Weights of a small GPT-style language model, trained from scratch on English Wikipedia.
Size: vocabulary 16384, 66.6M parameters.
Architecture: RMSNorm before each block, rotary positions, no biases in attention or MLP, untied embeddings.
MLP neurons of a small language model. Each row is named by its layer, matrix (down: output weights) and neuron, and shows model dimensions 208-463. Each number is 500 + 40 x the weight over its row's rms, rounded and kept within 0 to 999. Numbers have three digits each. A neuron's up and down rows have the sign that makes its largest values positive.
After each neuron's rows, "raises" lists the tokens whose logits its output raises most directly, leaving later layers aside.

L13.down498:493493451506462493467482473522488534504451505546474441436541491485471471555540561455414503506558476440513511596481472458481532511468609539510468571540556497542506446441512457452540524484466492446515522522531519583460496532498519489465491436539457479459525513550528499489478487484456518503522520579486443448516449458567488561525476484508489519506437510464526452472550511404493507542522511449484565589456510507545432500520610437543456478499534519433503509468400464454515463537509507496500505506498439528508544481524507504536526501504525497492535391509507512516515527520501571494494419551429492422519579498476545515430513514534520528526504560530475477501479494463487533473505474576434476435457459545490547495486534506530523474550547533484450399474460533507550480553516482
raises: "itch", "icking", "inary", "ine", "in"

L13.down1272:517496468458511436496453507486499485439521535492428490471525509552426495470520492564507504437489484462483509523493519457540513562465549509490479447560483499514466441509572496449508470482478568455506510515542417544476497477467478518475504451455472487529437490495463451424492487472528553479392507493503583465522484539515476519493515575516502541456527492544478502523477458508453407411506451507467561507548531557459530544490481535524456493545428515490435460457497451497531532547437541474477529553421512435450435499541501487504472454474471494497409519496491488484459504485608480480523469554461482485520453492495492545530479474464413470428501523433493525539606470468513428473414457452556530473457462471511473529457468421475408547478519473432550547549512554481502535545502514
raises: "ents", "ency", "ented", "ens", "ent"

L13.down1090:544473568489526495542524495578471538477526562481485473544483454567538442490470486530494482460514447502490539503519463442505502470513564531525509441446487484519541544516505500436444503506415506432518559473469543509531470495476544441444454500509535543534546524550478508463495485565497502431451455479449514485449445463429582460569415530501448464473446555484421506513488448448470517551494474499492443442528435485367546551519474487586524437423482500427529523448495499552500516526469551464433557478542500479520476432531455524482532435536564496451450518548452540486510523549433484403586448541475474524471486502503503566539492459536500515474570454461483458508516464489535434403483450561504467516508446471474530501454520442560445534543469540453597500521473427503448526586603492
raises: "oco", "oid", "olog", "of", "ological"

L13.down953:489492542414503517544510561519494504523545471570458464420549483555482484499464507460550441457498506495468539470478497521456483545553534557482510466467520483439497560482486488520452543509508440553484490527495449469497509506465514505474543496460501564468539471527550496516563514517508498497474532501469515460508470502522562456489530484508528517565404464503463521545499492475498505461522557508557579481500477586517517483441538533424482484535478401583540566594454496502481565436420488540479529491540547495469445512467596432542511451485475497543505492454457528490536488553544543489474489376438540428451499431503497497438527486490496477488497561469501514451506537455486406518479451397512441450499505506487479490473473507522548459502532508501403492583519477510452476521532479
raises: "ess", "owed", "th", "ish", "el"

L13.down677:504428469572532554557501476526490537490535529510543568417524475478574498452519487501463461518482481463479526462468504503485481487470540508492496523531518447473544464430522517499497481452478514477462441464540519521386551429496496515525528539528509457522509424509418560518506504503511511492538468540488480513423426482536451456443502460478450440524422523515495463506506437451528501523497517521530511629475562486534512471418534543501525505513431516432458509534490479467491499510533548463485458575551507527449487489519461490499483454406472515519442490482470519478600481491471477500493452445462500429480464472470509450482521441525430503441554556434479526454551510483471521466445450444479466625475471530450412527457481485522484490508504435540508534573545504533437454455470469
raises: "ical", "ising", "ise", "izing", "ize"

L13.down1074:491549548584414445450532442546508453522455464528472536584496466529457472535524448529495493517516534442468486485561545496567384529486568502538494580501566506469511497477419518439545483419532510522440502475560492464481589526480489523464526461489449513508533487521501511446525482458518542469535459501478505541534502474456495495502471500484514468487502519502528544438451545453545495556449508472472547473516502530504443533457496458473536448458525438476539512527512567505493453549590495506467506510540488485511492505532439468448437533475457494530485514484454531466484517498424497544571480499500498526461542575493595523483431467518435514531445491473497496449539526499516483462541528506481566504504514526522479485472451490470501477518551457487578523545535529490542480483566469
raises: "ique", "ika", "ious", "iet", "ially"

L4.down549:485542515490501494467411497487493505557532547494463499561492569500559503537437528432524531478459565469420456497511588536464556505475523514493517444489553476388529472457455437523489432516530476491438445540536512511469520528513433485436532526487478455557484500542438560573565485473517498433546539494475477551530428526510499469474492525475514571538519488436544527536517491467498489534502511568556445540508480476470456512504531492521476490592497520525482437509512495524528465507515546502554519531445488494508505509524530395484530416462479485480532504501610468477531473526504479513516570491529559507475504557502468483382492547540483497507444522443561534475446489484561531492498427436506491432494575525505484558488494544471510445483521471529522391546507531496492451499568480
raises: "vers", "ve", "is", "pp", "ech"

L4.down1142:477461443510467461482458483527506587517580493524545474516535478471563491497492510534467491444490555478500522541506470469496549477537464495496445528454600452535512508489607542566581501476508495515466522519475549456520541440553449533534515416531496508489484523507509516503447503537488509528413492534508516481557561440540520466500494456480442531511506505539476548557504480512477496545505469509474501495552578528469533511448466481518513528496581550525484564444536554560566439516493510519475473407436485467485524471523481511454454498518566499461516462562516521554460534544436608528531485461500609349469495544516501509509484546514435441480525470501491526506448500477469520453452466497455501456504492495509462538511466508513478527519468552517556430483500445542491516470485498
raises: " songs", " music", " vocals", " album", " studio"

L13.down323:543476464459500523504533500551468530475538531484510500512507477498511495472502444527529483430459545495511522531501492478523527483505446516413555506531452530448464500536473468541515568467513576505434545425411519523513558526509511451450453420424487466531429550496497517521538505545502497525525467535484506497489511530521564518497540510552488531523544576527502522501517496478545544446469533502532434488560495525558430543482537477491462472485542540508541466472527442567509538474482496495474521482558489499498492458528446421536481565457472472535517487500490537471534530538530550500513510508415525508468534590465545480586450493527598466565532512515425538533572517540434529542530573498549436484446505479463520524484528584528519475547501500521486534520564484468562526501521487
raises: "40", "000", "39", " km", "97"

L13.down894:515439512487476495516517462511448436487465502497549475524462554496478542496496409464502413524482485545501592552459421455536452593473483489474481475495499503400541568522515513501504492498423491471520469545588528418551534514530458457438566575477439509464568603523486486539463530536568582423544515502585514462543451527519488458496426486529496475524466514503560519483510512477483503427455488511483516527497469513524462527493502531536520456521506459453478452544531482494515515519437485486442459532473524525456581550533539528520517476585494537524518507467485461475520501519478454508479477527512394518502510430546501573472528492542499548492563454492505471519449476507563481481510495501508471500507511535436520511488531472507484491557441535588480511475512500507503463538487549
raises: "um", "ied", "ations", "ative", "uous"

L13.down582:509506467487523579540436552544476544488442550517496510561532577507428513484455547492500488486404530502500523485434489497563455481467437464486567449513433477391521532474487526567447495566521491548438524535533439508457539593518551479443512498487520551515391582518556508462494515535483486581449432499480493526412534469515422458479533509524539490499504544466523467482467476484480514523433552510525481497524469517447515487458505537524503527470538536466572522518577498482517517453499443475423511427489501418485489490485409519481462517499478484499528482450451469571540524524528516554519498521477478507529475568479509477449464479532485536498504538451449505462554503565511579516538555450449471632504445443504522457505471538586529522456548493451519511486474479487555568525504545
raises: "94", "95", "92", "98", "93"

L13.down324:504443543511543596553518478527466489520508489561473509533505448483493534464533521445491453569509528517472515439479564511540567493531494508539523466459523492552569544540529504494515546456459442583553506521525462484499510528485513504490522530511455439560482528521553510502453479497420495497497526472537460458527523512476403443533451508440592564487420520490465410567476488519458525503542572496461497465486443460432560426488466525488601522533559453424499466519500535511470533488513556369502563507484557530514491493531538440581494470513520556442548531519486567440475564529546436415514504481436459529468512558512497477486492406478456549504468572447492530545517503497443492490485516476544494455552471543513540495472540478504531455446546543466537489576516454489495495566450545
raises: "hed", "le", "ing", "he", "lets"